config.toml
n_kv_head = 2
activation = "swiglu"
norm = "rmsnorm"
tie_embeddings = false
init_std_up = 0.0387
beta1 = 0.9
beta2 = 0.98
lr_head = 0.00826
warmup_steps = 590
decay_shape = "pow"
doc_mask = true
MLP neurons of a small language model. Each row is named by its layer, matrix (gate and up: input weights; down: output weights) and neuron, and shows model dimensions 272-367. Each number is 128 + 32 x the weight over its row's rms, rounded and kept within 0 to 255. A neuron's up and down rows have the sign that makes its largest values positive.
After each neuron's rows, "fires in" lists the words (lower case) most often at its 100 highest values on Wikipedia text that the model never trained on.

L6.gate485 [119 132 119 181 170  95 122 115 137 128 145 173 126 124 107 110 148  82 146 103  90 150  84 130 111 125 111 179 100 129  78 169 159 162 162 130 102 158 133 128 150  76 170 141 164 127 104 135 161 133 127 148  99 145 124 107 185  96 139 146  86 124  97 101 151  55 137 149 123 158  80  81  85 190 106 118 120  72 172 118 134  92 141 156 114 180 151 137 151 106 137 106  92 137 169 124]
L6.up485 [154 146 122 109 139  75  92 160 116 100 170 120 145  95  98 152 168 160  73 117 105 179 134 129 155 161 134 136  80 113 137 112 143 127 100 129 145 100  54 106 111  76 161  66 100  82 106 130 124 137 169  96 130 146 104 112 115 168 122 127 158  44 116 128 108 102 101 159 165 107 149 132 175 150 113 135 153 112 182 162 171 130 106  82 138 112 122 118 138 135 140  65 129  92 139 137]
L6.down485 [103 110 167 170  91 116 194 168 160 144 157 132 125 180 100 103 125  61  87 123  89  91 146 139 159  73 119 120 148 132 188 115 132 108 136 102 163 110 147  91  98 133  72 195 116 127 123 159 133 108 170 153 164 127  91 124 154 120 158 113 167 125 119 154 119 127 138  97 134 110 206 124 134  87 125 110 173 152  49 124 104 108  89 151 128 127 132 129 134  87  86 163 115  81 156 159]
fires in: "with", "as"

L3.gate932 [185  74 117  99 100 179 137 163 160 120 111 111 101 156 145 119 126  74 123  62 118 142 107  96 134 113 217 161 125 124 192 133 157 136 147 103 142 126 169 116  81 188 139 101 173 166 134  99 129  88 119 158 121 108 146 142 161  93 205  94 159 149 127 212 146 111 149 104 101 112 193 164 111 150 158 115 106 100 115 154 157 129 148 183  97 138 113 130 143 107 185 137 178 118 126 158]
L3.up932 [ 78  98 142 123 129 128 126 101 118 174  74 175 116 158  60 149  72 139  71 133 103 128 184 142 164 117 138 145 123 141  81 143 120 120 145 158 140 156 108 125 169 160 133 160 158 195 166 177 112 115  95 147 139 187 170 104 125 112 121 144  93 155 118 119 122 125 165  67 169 140 105  93  90 169 120 108 145 145 108 100 149 152 129 139  87  99 134 113 121 120 111 122  71 128 186  89]
L3.down932 [134 118 100 237 116 136 195 118  96  85  67 186 174 161 118 138 117 135 113 138  90 119 138 172 114 135 117  69 113 122 106 175 189 158 165 129 114 157 154 115 154 134 179 137 121 165 148 142  87  77 171  70  70 152 143 150 109  99  85 109 132 110 151 142 137 166 151 128 144 139 109 114 115 168 129 109 114 111 111  79 138 122 144 125 178  69   0 162 123 128 171 187 117 159 194 141]
fires in: "by"

L6.gate276 [ 80 111 138 140  98 114 185 168 182 175  71  87 123  97  82 170 111 136 141  81 146  90 198 101 138  88 164 180 134 102 139 187 156 202  99 102 129  95  83 136 159 168 106 133 191 105 143  86 146 121 114  55 173  79 142 131 127 109 109 139 100  54 143 165 132 154 149 205  81  82  92  96  98 190 125 141 124 113 101 158  49 139 148 132 187 148 148  54 130  89  97 183  76 145 120 142]
L6.up276 [148 137  88 140  71 114 104 139 174 139  86 122 132 119 112 124 116  63 132  94 167 122 137 109 100 174 115 148 140  61 141 172 146 205 116  77 117 129 173  96 146  78  88  44 156 139 108 114 130 146 107  98 154 126 154 120 126 126 142 113 119 105 128 116 106 147 107 157  95 140 115 152 154 126 187 159 106  51  97 109 171 164 140 150 163 130 156 145 183 152 193  59 144 162 147 150]
L6.down276 [131  94 114 105  82 140 125 152 144 157 108  64 147 139  95  55  91  98 150  85 137 130 159 118 145 104 229 156 199 117 146 142 134  90 100  95 101 121 103  71  92 198 163 136 133 179 106 162 150  84  37 141 116 154 162 174 108 156 115 140 101  87 129 100 166 144 117 142 138 103 141 158 143 107 100 188 130 170 127 156  96 195  68 100 121 146  25  80 163 103 130 168  84 118  74 158]
fires in: "to", "may", "by", "would", "ll", "never"

L6.gate647 [150  69 189  88 121 163  92 159  92 106 140 173 100 161  60 138 120 201  63 152 190 130 165 132  85 101 123 171 131 117 113 120 125 133 150  93 151  97 107  96 119  71 103 154 103  89 143 130 169  95  93  72 153 142 119 149  98 103  96  71 134 182  96 125 116 151 156 160 142 133 117 166 109 177 121 189 122 141  95  86 138 112 150 162 198 109 158 135 146  79 146  82 186  92 106  74]
L6.up647 [127 106  88 141 145 150 130 175 147 151 117 188 155 124  87  66 118 156 130 116 135 143 109 125 147  85  97 215 113 125 167 155 118 157 121 118 119 124  79  84  98 131 139 140 139  80 123 144  94 129 131 135 185  97  84  81 114 164 122  93  78 125 146 183 117 167 167  95 152 125 157 138 103 108 211 143  85  74 135  82 114 177 123 170 149 117 152 120 172 122  79 152  94 150 165 102]
L6.down647 [126 110 134  93 117 137 159 182 156  90 157 127 111 103 108 153 105 122  71 150 164 141 134  68 126 163 198 121 110 135 165 152 134 150 170 101 124 128 116 150  96 161  82 128 140  88 134 169 136 106 105 105 192 129  86 113 148 125 169 120  69 174  86 106 113 180 157  75 127 143  97 143  84 127 147 180 162 170  84 131  60 140 176 127 134 123 145 139 187 180 123 152  77 115 122 124]
fires in: "0", "1", "2"

L6.gate749 [133  90 136 163 134 144 161  84  86  85  97 157 145 133 170 107 147 178  79 111 141  83 141 115 171 113  87 132  83 131 119 181 122 140 117 126 132  95 117 128  87 124 162 107 136 144 163 138 160  84  83 141 170 130 156 182 141  88 117 157 137 115 202 165 150 157 133 129  92 146 146 156 138  80 115  66 131 137  85  52 144 141 107 172 124  85 127 141 116  98 105 101 181 129 119 114]
L6.up749 [116  97 137 118 119 109 113 141 132 115 134 138 138 170  86 111 183 145 141  96  87 207 160  84 178 130  78  91 133 151 183 180 149  76 109 126 153 158  68 177  93  95 159 142 111  82 161 169 114 176 115  78 124 150 121 142 131 154  80 152 123 178  78 125 132 119 131 136 108 163 153 167 119 174 152 148 121  80 158 151 135  96 129 112 131 160 115 124 120 171 126 184 151 117 134  72]
L6.down749 [162 151 165 130 113 182 168 159 182 113 134 169 127 105  96 166 151 144 154 102 112 132 116 175 152 148 255 110 105 139  96 135 178 113 159 126 105 102 163 175 110  91 151  72 121 157 199 153 135  76 193 103 139 107  84 116  58 119 176 112 167 138 153 128  80  68  91  98 101  88 118 122 138 150 130 194 128 125 164 132 183 175 165 136 105 119  69 130 110 149 134  91 130 162 146 171]
fires in: "3", "4", "raed", "2", "institute"

L5.gate129 [101 139 179 108 110 129 129 133 165 158 157 148 128 147 107 121 161 162 141 157  83 150 117 126 119 105 129  76  40 129 143 191 195 104  71 136 128  87 190 108 121  49 107 162 143 107 113 145 114  95 126 174  75 130 188 160 150 103 116 127 129 142  90 118  93  84 116 121 138  50 113  63 109  94 140  82 101 139 141 162 145 114 178 107 164 141  85 157  85 122 128 177  73 184 144 150]
L5.up129 [168 134 142 147 174  99 175 118 112 182 107 120  51 133 106 154 130 161 139 160 156  91 145 141 169 104 126  85 100 151 130 140 166 118 164 131  89 116  88 157 187 142 106 106  64 171 124  94 156 135 166 231 145 104 135 152 125  81 125 100 105  95 115 133 134  74 163 112 119 124 145 160 125  59 153  64 122 134 154 144 133 173  88 193  99  84 107 101 188 191 103 147 131 116 143 152]
L5.down129 [131 212 108 158 144 130 116 140 117 155 156 142 143 125 128 147 135 131 112 152 169 125 165 127  62 175 171 203 150 140  95 128  74 100 137 144 172  58 151 134 150 151 115 114 164 158 150 160  95 117 124 163 117 122  47  83 111 147 149  73 157  74 182 128 135 147  56 105 177 152 165 147 139 153 143 180 101 127  95  99 107 113 184 139 119 120 108 129 144 156  85 119 131 118 148  85]
fires in: "in", "when", "for", "after", "while"

L6.gate457 [ 85 100 141 130 146 196 107 137  69 154 100 133 132 184 151 128  87 166 100 160  99  95 149 132  71 107 118 165 117 105  88 145 128 174 164 106 147 152 130 113 133 154  84 112 111 136 101 111 179 101 157 193 158 146  90 129 133 139 201 163 130  94 165 158 107 149 105 117 128 184  80 119 100 152 135 158  65 102  96 110 162  58  73 144 157 154 128 103 152 142 122 116  80 139 153 158]
L6.up457 [105 157 157 146 137 102 142 158 141 127 209 166 199 114 135 199  50  78 139 169  84 152 152 116 103 116 114 136 172 115 132  74 123 103 129  82 112  95 101 129 126 131  51 116 126 134  80 137  91 135 146 156  72 115 162 113 182 155  90 151  60 102 166 170 191  81 165 121 127 168 145 148  86 153 134 162 170 130 158 177 134 116  63 117 104 118 148 172 125 100 139 109 172 127 148 170]
L6.down457 [108 135 135 103 106 113 157 148 136 121 143 100 147 192 101  38  62 132 149 122 173 105 100 123 173 159 152  47  66 190 177 123 107 102 140 124  92 120 119  52 105 114 170 123 120 124 123 134 201 142 143 136 135 114 144  96 113 124 170 111 161 141  94 114 158  73 132 128  89 124 160 131 130 141 205 153 142 148 154 142 123 143 101 141 148 128 134  66 131 129 154 164 101 135 120 168]
fires in: "as", "made", "because", "due", "since", "written"

L3.gate489 [129 146 121  94 158 113 139 166 179  97  88  80 102 140 190 135 141 106 131 137 141 149 128 144 162 108 165 138  96 201  92 204 147  94 113 102 150  95 177 134 107 129 110 246 107 192  28 163 107 115  80 181  95  94 197 124 145 131  67 134  99 132 175 112 134 119 163 165  88 147 124 139 178 142 171 160 177 119  83 109 106 125 143 131 157 156 127 185 148  92 136 157 137 143 112 103]
L3.up489 [123 129 118 170 103  80 137 128 127 129 187 106 112  92  94 182  48 188 150 173 127 108  99 113 104 127 131  93 151  88 129 129 120  94 130  55 108 119  99 157 144  97  58 156 127  80 118 135 123 109 167 143 154  89 136  90 120  77 182 125  79 103 114  94 135 105 143 114 129 126  91  86 151 148 114 124 149 171 140 118  51 201 141 181 143 131 109 137  95 142 147 157 117 117 153  84]
L3.down489 [ 93 120 125 103 120 148 131 130 130 152  94  88 176 141 163  62 164  81 157 125 158 142 123 173 137 118  77 128 135 151 149 181 126 146 144 147 100  61 162 107 166 145  85 171 142 109 106 107 119  85  67 112  55  75 141 147  82 169 118 143 173 120 137 175 122 152 173 107 144  99 146 125 143  94 182 109 155 188 142 162 143 133 129  96 124 115  35 136 193 104 117 145 185 124  99 181]
fires in: "is", "through", "to", "has", "into", "that"

L3.gate665 [157 154 186 127 131 106 166 130 120 140 170 119 127 170 110 180 129 117 105  84 106 141 164 121 121 124 186 125  78 138  97 154 154 119 118  93  77 118  59 134  96 106  97 146 142 103 159 141  60 135 180 104  98 111 169  78 173 145 163  84 150 129 108 119 110 124 179 143 117 122 111 153 107 111 153  74 171 143 131 135 156 126  51 159 150 165  97 145 111 137 178 115  99 100  94 159]
L3.up665 [170 154 127 131  99  98 158 141 123 122 126 185  22 137 125 149 146 163 106  92 139  61  84 108 136  39 121  85 129 130 144 146 161 101 132  85 111 120 137 168 170 125  95 159 100 158 127 149 148 148 126 135  83  76  99 125 147 133 145 154  89 120  94 142 101 194  80  95 143 123 142 158 157 105 167  99  93 133 149 118 102 144  97 235 100 103 120 110 176 139 113 137 129  82 102 173]
L3.down665 [128 143 157 101 133 169 113 122 137  52 148 140 126  86 190 116 143 152 142  92 147  39 113 164 156  89 167 118  82  90 131 124 112 134  85  92  58 123 128 143 171 149 155 116 124  94 175 109 105 172 109 105 110 157  80 125 109 161 167 145 148 159 118 175  87 190 198 118  89 143 151  97 172 158  85 141  94 160 105 114 129 157  77 143  91  91 124 172 107 214  74 122  17 125 145 105]
fires in: "part", "in", "along", "at", "through", "argeș"

L8.gate131 [126 161 106 169 131 147 159 141  66 141  88 164 133 203  83 141 114 114 164 128  99 150  99 133 107  81 202 109 119 151 113 167 108  80 148 139  73 171  67  63 131 114 139  62 107 142 143 117 147 108  86 120  95 190 139 120 157  84 156 109 107  90 142 106 130 117 114 163 113 145 111 113 101 163  85 105 133  82 139  75 122 121 139 136 102 141 109 175 156 117 173 105 153 127 166 114]
L8.up131 [ 86  65 147 162 136 131 176 132  99 172 121 176 122 117 144 118 103 193 129 117 142 117  81 148 133  98 117 125 125 177 150 130  81  83 161 137 141 104  97 156 123 110 142 136 123 133 180 194 173  94 183 103 112 116  96 171 134  81 108 170 132 120 150 166 121 107 126 109 138 116 113 127  97 145 152  83 123 115 115 149  96 157 128  94 120 179 146  76 146 112 123 119  75 115 103  92]
L8.down131 [130 169 102  83 143 115 158 129 158 120 138 109 106 158 119 134 151 160 112 119 157 168 153 114 135 152 145 110  93 137 101 161 167 170 164 119 169  90 142 168  96 131 108 119 124 148 136 124 138 197 131 110 153 103 137 130 113 155 154 145 113 136 168  94 106 116  64 148  81 196 181 134 106 122 169 162 117 140  73 111  92  92 145 144  76 139  97 167 164 125 140 127 154 138 127 118]
fires in: "as", "and", "which", "he"

L6.gate272 [160 141 134  93  96 194 123 170 102 118  97 130 138 123 132 137 162 182 120 103 148  84 104 166 124 104 142 138 143  92 152 206 186 150 108  96 173 164  88  77 174 123 158 184 116  54 121 181 164 122 120 161 123 157  92 138 113 132  98 134 132 190 129 142 114 174 103 174 182 115  94  83 105 123  58 101 115 113 117  69 139 174 120  92 213 147 146 138 163  95 124 132  88 154 119 138]
L6.up272 [152 116 165  81 113 143  73 165 147 114 100 159  92 166 175 190 115 119 140  99 166 168  97 176  89 112 107  73 172 131 138 110 177 136  97 131 115 104  82 131  85 133 183 132 125 130 114 110 145 116 160 131 169  64 121 176 109 135 129 145  95 157 140 139 174 141 184 143  85 140 111  96 130 131 145  80 123 113 126 162 103 121 108  87 115  73 126 128 181 160 151 175  74 172 125 111]
L6.down272 [ 83 149 173 126  63  79 135 127 109 133 101 151 121 126 167  85 111 157 143 139 137 166  52 108 115 110 147  84 121 147 129 100  80 121 131 125 113  62 139  87 129 100 125 123 144 127 108 112 152 134 111 116 131  73 147  85 129 137  98 161  82  87 104 117 150  98 159 172 140 122 139  90  84 133 167 108 116 171 118 166 144 139  93 130  93 111  67 155 115 162  33 122 115  90 152 120]
fires in: "one", "website", "well", "0", "com", "and"

L6.gate199 [151 150 182 139 168 115  43 148 127 169 128 146  99 194 128 184 124 177 105 122  83 162 105 133 167 113 179 128  92 137 137 152 145 133 175 127 152 139 144 142 139  85 140 194 111 130 138 167 122 147 130 161 139  51 122 144 115 150 159 144 100  66 155 132 157 140 161 130 120  89  82 108 125 161 128 217  80 165 142  88 135 134 146  95 154 150 130 153 159 117 147 164 124  92 110 119]
L6.up199 [153 120 105  94 107  97 126 112 145 176 131 225 140 141 122 126 106 118 125  66  91  59 127 101 110  64 135 136 153 101 133 160 128 115 166 110 126  66 119 105 105 142  74 130 107 124 158 194 111 158 157 110 121 113 120  87 109 179 128 107  67  54 115 129 123 126 162 148 136 121 121 148 140 176 122 170  84  97  91 120 157  85 109 141 115 122 197 122 109  40  85 115 114 110 106 195]
L6.down199 [184  84 175 118 128  71 130 119  76  90  86  90 156 105 150 139 133 165 139  93 111 212  67 140  99 121 144 107 150 136 134 120 179  97 171 170 130 124 163 137 141  82 101 166 133 132 116 173 104  95 145  80 176  84 172 155 129 140 114 121 192  89 108 121 109 129 139 129 161  98 156 140 118 178 110 143 176 201 179  75  92 116 118 118 190 105 107 151 135 104  65  78 152  97 125 116]
fires in: "and", "0", "track", "6", "or", "form"

L6.gate770 [147  61  90 156 167 145 103 116 115 121 159  96  94 154 111 168 115 143 131 128 121 134 119 137  96 127 152 130 117 103 126 145 168 167 166 113 139  91  64  92  79  74 125 189 172 149 122 151 168  98 190 137  99 151 128 114 134 131 107 130 146 108  85 176 108 171 132 115 144 166  95 156  82 117 220 134  76 126 125 136 114 138 168 140 145 116 112 119 118 127  98  82 178  89  97 104]
L6.up770 [112 109  98 116 104 145 126  93 176 162  75  96 139 187 143 131 152 121  90 151 119  53 154 120 213 133 130  83 114  51 140 157 140 119 176 122 216 118 100 151  73 104 168 145  83 141 172 130 148 118 100 153 108 100 150 109 216 100 119 129 155 175  74 157 162 165 110 137 140 138  72 207 151 100 166 189 110 181 160 130 135 152  87 140 130  89 104 106 152 110  79 121  75 164 111 143]
L6.down770 [164 150 128 122  91  87 101 139 116 149  91  98 126 137 165 132 157 105 140 133 162 131 131 157 102 134 154 137  67 193 125 134 150 110 159 121 195 143 126 139 132 170 138 105 169 185 149 100 111 128 150  80 187 138 105 114 126 128 149 161 147 158 123  74 102 128  59  94 135 125 150 125 147 119 100 150 131 111  78 120 149 119  63 145 117 108 156 158 189 180 180  86 143 160  99  92]
fires in: "in", "career", "years", "year", "at", "two"

L6.gate747 [154 114 181 106 141  81 124  95 159 137  60 131 143  97  94 110 110 166 130 169 162  93 110 108 147  89 169 122 130 101 185 190 170 107 114 101 159 146 163 168 126  86 121 159 105  67 168 131  92 159 132 150 114 110 124 115 127 125  98 126 139 189 122 142 143 125 146 165  89  76 130  70 123 155  63 109 120 184 174 128 127 144 171 123 146 161 168  94 118  88  67 207 171 146  87 129]
L6.up747 [140 133 159 125 185 112 169 189 136 108 180 106 131 120 106 142 119 168 218 105  99  97  97 105 113 145 110 144 138 105 165 122 120 119 125 105  93 163 103 152  86  97 104 122 130 132 140 117 126 184 213 145 159 141 166 105 137 143 147  74 118 111 155  79 167 111 143 153 152  93 105 157 131 153 168 132 130 136 139  56  86 163 183 122 139 105 120 144 100 135 158  70 109  88 141 153]
L6.down747 [138  90  94 121  98  94  50 130 117  57 139 148 123 137  72 148 103 115 167 109  89 109 191  67 166 143 142  99 200 152 126 138 159 135 151 123 125 106 166 151 147 124  82 155 116 127  80 139 133 164 140 158  82 135 141 132 153  89 126 140 168 148 131 152 162 102 153 108 189  81 140  95 167 120 162 124  96 142 158 105 169 132 119 103  88 161 170 169 145 143 107 124 170  71 159 153]
fires in: "to", "wife", "daughter", "sister", "of", "married"

L6.gate865 [123 145 152 134 103 146 127 150 114 118  78 170 130  93 151  74 172  76 131 134 107  96 172 125 178 152 141 140  97 135 170 131 143  89 178  95 162 129 128 182 155  98 107 147 135 115 132 170 128  69 148 191 110 148 160 179  94 118 129 131 118 150 134 119 115  97 111 184  85 148 125 143 100 162  52 101 103  94  91 169 125  89 191  91 131 116 138 133  82 132 107 113 152 143 131 199]
L6.up865 [159 125  80 180  81 108  98 118  78 146 134 140 141 141  49 108 139 129  92 129 131 163 173 107 135 156 122 115 109 128 175  97 163 115  67 113 137 130 124 170 113  77 167  80  89 176 165 117 101  49  77 108 198 104  99 116 116 109 160 109  59  72 162 115 164 144 112 159 192 151 125 103  72 205 140 142  98 132 154 141 143 169 154 103 129 127 154 154 120 165 131 110 100 113 188  79]
L6.down865 [117 104 106 138  79  80 174 106 136 150 112  76 148 127 185  91 138 113 179 123 196 142 100 181 151 155 201 122 130 116  46 146 171 121 164 135 193  92 127 126  71 105  82 108 103 128  82 150 148  78 161  84  90 159 140 128 136 145  90 142 124 133 121 125 148 133 135 188  79  79 152 144 111 109 120 148 138 155 135 113 164 161 108 117  67 131  51  65 123  71 179 114 189 126 149 125]
fires in: "by", "to", "average"

L5.gate991 [118 187 139 132 170 120 137 126  80 137 150 101 121 131  94 128 143  99 168 100 136 135  92 171 138 114 124 127 163  65 116 101 130 125 107  91 163 104 140 107 142 121 135 164 149  92 150 154 126 179 101  97 126 149  70 172 159  61 139 100 170 112  89 118 137 121 109  82 113 100  43 120 126 129  96  90 125  64  98  79 132 112 137 111  97 112 110 130 133  52 145 170 127  90  42 174]
L5.up991 [117 115 120 146 194 163  88 126 162 124 131 127 208 142 179  95 112  74 138  79 141 145 123  95 145 201 134 134 139 150 159  68 130 101 130 138  86 106  98 125  75 133 100 105 133 126 114 188 153 182 181 146 139 139 135 119 119  54 134  67 100 122 184 153 153 110 143 141 144 147 184 178 122 115 142 135 161  79  98 166  97 170 133 186  94 120 107 124 154  71 117  83 187 149  86 142]
L5.down991 [167 103 156 131 154 152  92 113 148 111 116 106 145  76 147 115 152 127 133 113 142 167 147 129 138 127  77  86 138 136 108  77 104 166 175 151 155 118 161 164 101 159 126  72 108  97 188 154 114 175 192 138 167  87 137 179 139  92 185 136 143 126 176  87 124 130 103 142 180 122 139 111 123  86 150 123 119 103 146 115 162 117 145 112 128 110 123 153  77 138 155 113 121 123  87 156]
fires in: "to", "of", "from", "hwy", "húrin"

L5.gate262 [162 168 107 137 125 170 127 128 142 171 139 152 126 189 152 167 136 103 128 123 139 132 129  95 161 147 110 128  79 128 158 154 143 121 158  99 142 127 175  89 128  82  94 117 110 144 137 109  83 108 174 107 118 101 180 137 140 113  91  55 183  57  76 120 118  81 127  91 130 127  93 150  87 109 160  82 172 145 169 127 112 155 119 140  77 144  92 127 105 145 139 135 124  76 114 109]
L5.up262 [201 144  96 155  73 104 164 105 160 120 133 142  97 156 128  92 120 107 102 135 115 118 140  89  90 146 168 113 159 118 113  73 246 136  85 107 180 151 137 101 188 136 128  91 151 125  87  91 141 132 111  94  72 171 102 174 208 104 152 189 188 130 114 102 106 120 102  93 160  80 186 134 123  55 200  96 161 107 141 128 124  82 136 133 115 146  76 133 153 128 147 169 122 141 118 110]
L5.down262 [110 139 103  82  86 168  79 161 147 136 132  99 142 136 154 131  85 121 107 117 151 167 147 105  68 167 188 114  89 119 129 137 169 106  86 172 109  59 128 121 152 108 110 162  90 161  99 141  91 100  72 155 188  60 144  98 106  73 107 155 144 159 185 114 121 126  98 157 184 121 104 142 166 125  69 127  69 165 114 106 100 164 147 143 141 147  57 130 201  98 109  78 200  93 170 100]
fires in: "when", "after", "as", "which", "by", "because"

L5.gate750 [ 74 128 104 178 102 115 145 135 165 147  49 119 113  95 108 114 160 107 169 100 138 152  80 167 118 106 158 134 128 158 107 169 125 114 117 119 107 117  73  88  68 148 155 152 192 162 128 151 151  92 111 130 143 136 101 111 122 116 137 132 121  78  97 106 156 102  96 149 116 181 147 124 190 101  70 203  84 134 174  80 120  87  95  92 143 161 126 157 162 156 194 144 151  66 105 138]
L5.up750 [120 133 118 166 167  95 106 154 111 128  96 186 148 177 181 154 177 177 145  98 151 166 179 153  70 122 131 163 133  99 137 141 143 128 146 118 138 153 126 130 167 122 149  83 138  88 154 157 129  82  97  85 133 137 138 171 110 109  86 141 108  87 103 150 142 128 169 161 163 119 124 141 132 181 153  78  69 102 174 117 129 126 118 171  75 165 169 138 133 114 143 155 106 110 111 137]
L5.down750 [107 155 131 131 145 140 164  96 179  36 157 121 131 136 132 137 123  89 160  83 163 151  50 134 145  88  77  99 128 125 171 120 108 139 163  74 167 160 114  85 125 100 100 119 177  96 122 144  81 134 155  92 119 147 110  45 107 166 137 121 163 145 178 169 141 136 110 130 172 144  85 112 127 136 146 123 166 174 144 169 174  94 136 137 163 101  25  82 179 162 183 118 114 121 171 120]
fires in: "where", "and", "while", "with", "however"

L6.gate306 [101 168 184  97  72 132 137  67 143  84 106 140 113 122 143 101 141 132 156 147  89 125 116 130 106 112 136 134 121 151 117 124 127 164 146 183  73 103 131 188 148 104 120 141 125  83  87 128 155  95  81 104 185 119 148  90 185 109 144 123 143 141  86 180 109  56 104 191 109 121 136 163 104 158  99 103  57 110 147 132  59 118 119 105 176 139  96 186 135 177  73 111 107 124 105 137]
L6.up306 [ 95 150 113 124 167 138  90 192  85 138 156 194  85 124 193 135  60 148 139  94 120 173 167 189 147  47 118 132 105 131 111 133 139  91 146 159 187 122  94 123  92 127 146 130 174 132 176 114 114 147 129 116  90  96 134 119 168  97  84 117 132  62 144 125 103 105 210  49 162 182 155  93 158 164 127 141 147 125 111 104 109  87 124 139  81 118 119  97 151 105 110  85 151 111 171 142]
L6.down306 [114 154 170 190 153 131 156  60 121  96  74 112 134 159 155 166 135  55  63 120 142 169 165  93 151 154 139  67 117 125 105 166  80 168 160 166 116 144 143 120 164 140 134 166 155 144  54 189 107 137  85 144  92 186 140 128  96 108 163 120  88  92 120 129 117 130 125  48  79 152 103 172 107 158 121 129 197 115 150  79 108 153  89 151 111  67  81  96 131  99 130 129 112 138 142 166]
fires in: "which", "as"

L5.gate844 [ 61  76 107 151 116 161  91 133 172 132 167 143 158 221  83 134 118 143 125 174 148 191 126 148 207 105  93 177  80 173 101 132  85  78 117 166 171 144  59  78 111 134 156 147 161  79  97 177 108  87 107 113 136 103 109 158 126 144  76 129 142  60 144 104 137 105  72 116 183 109 171  59 129 127  70  77 138 164 163 141 117 151  79 119 153 153 112 137 168 122 151 166  83 149  97  99]
L5.up844 [ 86 116 124 104 126 103 115  92 171 128 158 158  47 127 126 119 115 179 171 108 130 117 179 158 104  49 123 139 103  88 137 123  64 109 143  87 137  79  75 111  84  74 137 124 128 163 138 137 101  82  88 118 139  95  93 141 180 129 137  79 150 125 136 189 133 106 187 122 170 132  83 107 122 123 142 174 135  95 198 111 146 105  66 154 115 132  93 153 136  94 107 109 169  95 109 116]
L5.down844 [124 142  81 121  80 104 185 111 176 181 156 172 125  63 173  70 181 162 134 116 102 139  80 105  83 144 130 138  97 113 166 125 156  73 133 201 170 165 103  68 171  95 213 153 140 103 119 129 146 123 127  90 117 130 150 128 124 114 175 129 149 117 110 155 132 106 185 133  85 126 107 115 168 142  84  46 133 154 139 105 120 183 111  83 169 123 131 129 145 144 145 136  51 131 136 137]
fires in: "a", "as", "one", "an"

L3.gate834 [109 134 191 164 139 131 102 146 115 197  94 106 130 131  99 136 125  81 123 127 123 152 104 178 188 128 136 191 132 188 154 162 134 122 132 108 150  65 112 148 141 150  99 137 163 178  59 150 123  89 164 119  95 130 136 101 144 127  89  80  94 158 178 151 115 102 117 120 143 186 147 145  98 121 105 135  97 120  69 158 171 131  90 162  99 108 118 136  94 167 112  70 139 160 121  96]
L3.up834 [147 120  90 153  77 132 141 155 146 144 184  77 100 212 122 193 137 133 136 155  65 127 116 119 108 149 125 114  90 137  94 146 127 162 108 113 176 110 159 104 134  97 122 137 127  91 137 123 127 196  98  98 106 136 153 107 157  75 146 151 112 152  72  98 168 152  89 130 195  79  91 132 120 136 137 108 183 133 108  92  67 140 180 156  95 123 110 120 163 159 176  84 113 132 154 142]
L3.down834 [163 129 110 146  95  84 173 102 128 180  75 146 171 142  63 113 118 143 140  65 109 158 119 135 114 144  75 180 128 104  97 148 167 121 132  98 168 170 184 133  95 122 108  80 106  97 135 152  96  93 110 102 104 127 194 108  80 141 147  87 147 152 216 104 122 182  88  94 148 116 123 122 144 153 150 148 138 152 182 125 171 122 109 168 166 153  44 141 114 203 140 159 144  85 140 189]
fires in: "that", "to", "for"

L6.gate659 [174  71 130 136 103 134 122 154 141 128 107  83 112 101  72 181 156 121 140 161  45 123  95 105 135  61 142 125 136  86 189 148 144 127 131 190 107 138 139 144 143 123 138 174 162  85 149 125  67 114 124 126 100 130 133 164 155 121 143 126 115 187  78 139  91  92 107  89 112 127 133  86 105 145  92 163 142 182  86 119 101 126  91 116 151 104 116 133 100 110 119 135 140  94  57 160]
L6.up659 [ 59  70  88 156  52  81 122 148  83 135 106 107 151 125  90  97 197  88  93 121 112 189 144 142  81  67 131 103 106 138 105 146 156  98 115 156  93  83 143 178 158 139 132  94  67 127 125 124 112 115  54 193 141 139 113 101 172  93 123 109 139 155 127  75 114 178 142 135 179 176 142 116 116 128 182 106 119 176 124 140 136 147  70 149  92 116 102  99 113 183  78  79 159 142  56 149]
L6.down659 [177 100 116 171 110  55 145 141 156 103 134 100  68 186 119 147 177 130 218 138 162 149 126 134 125 105 225 118 188 109 141 160 177 120 107 128 145 107 135  65  72 116  72  95 143  93  88 149 118 155 117 137 140  61 127 113  87 165  84 105 144 120  99 117 126  82  83 135  89  81 184 146 202 109 147  68 126 105 100 156 125 124 124  85 133 145  91 122  97 172 140  61 186 139 151  93]
fires in: "to", "of", "in"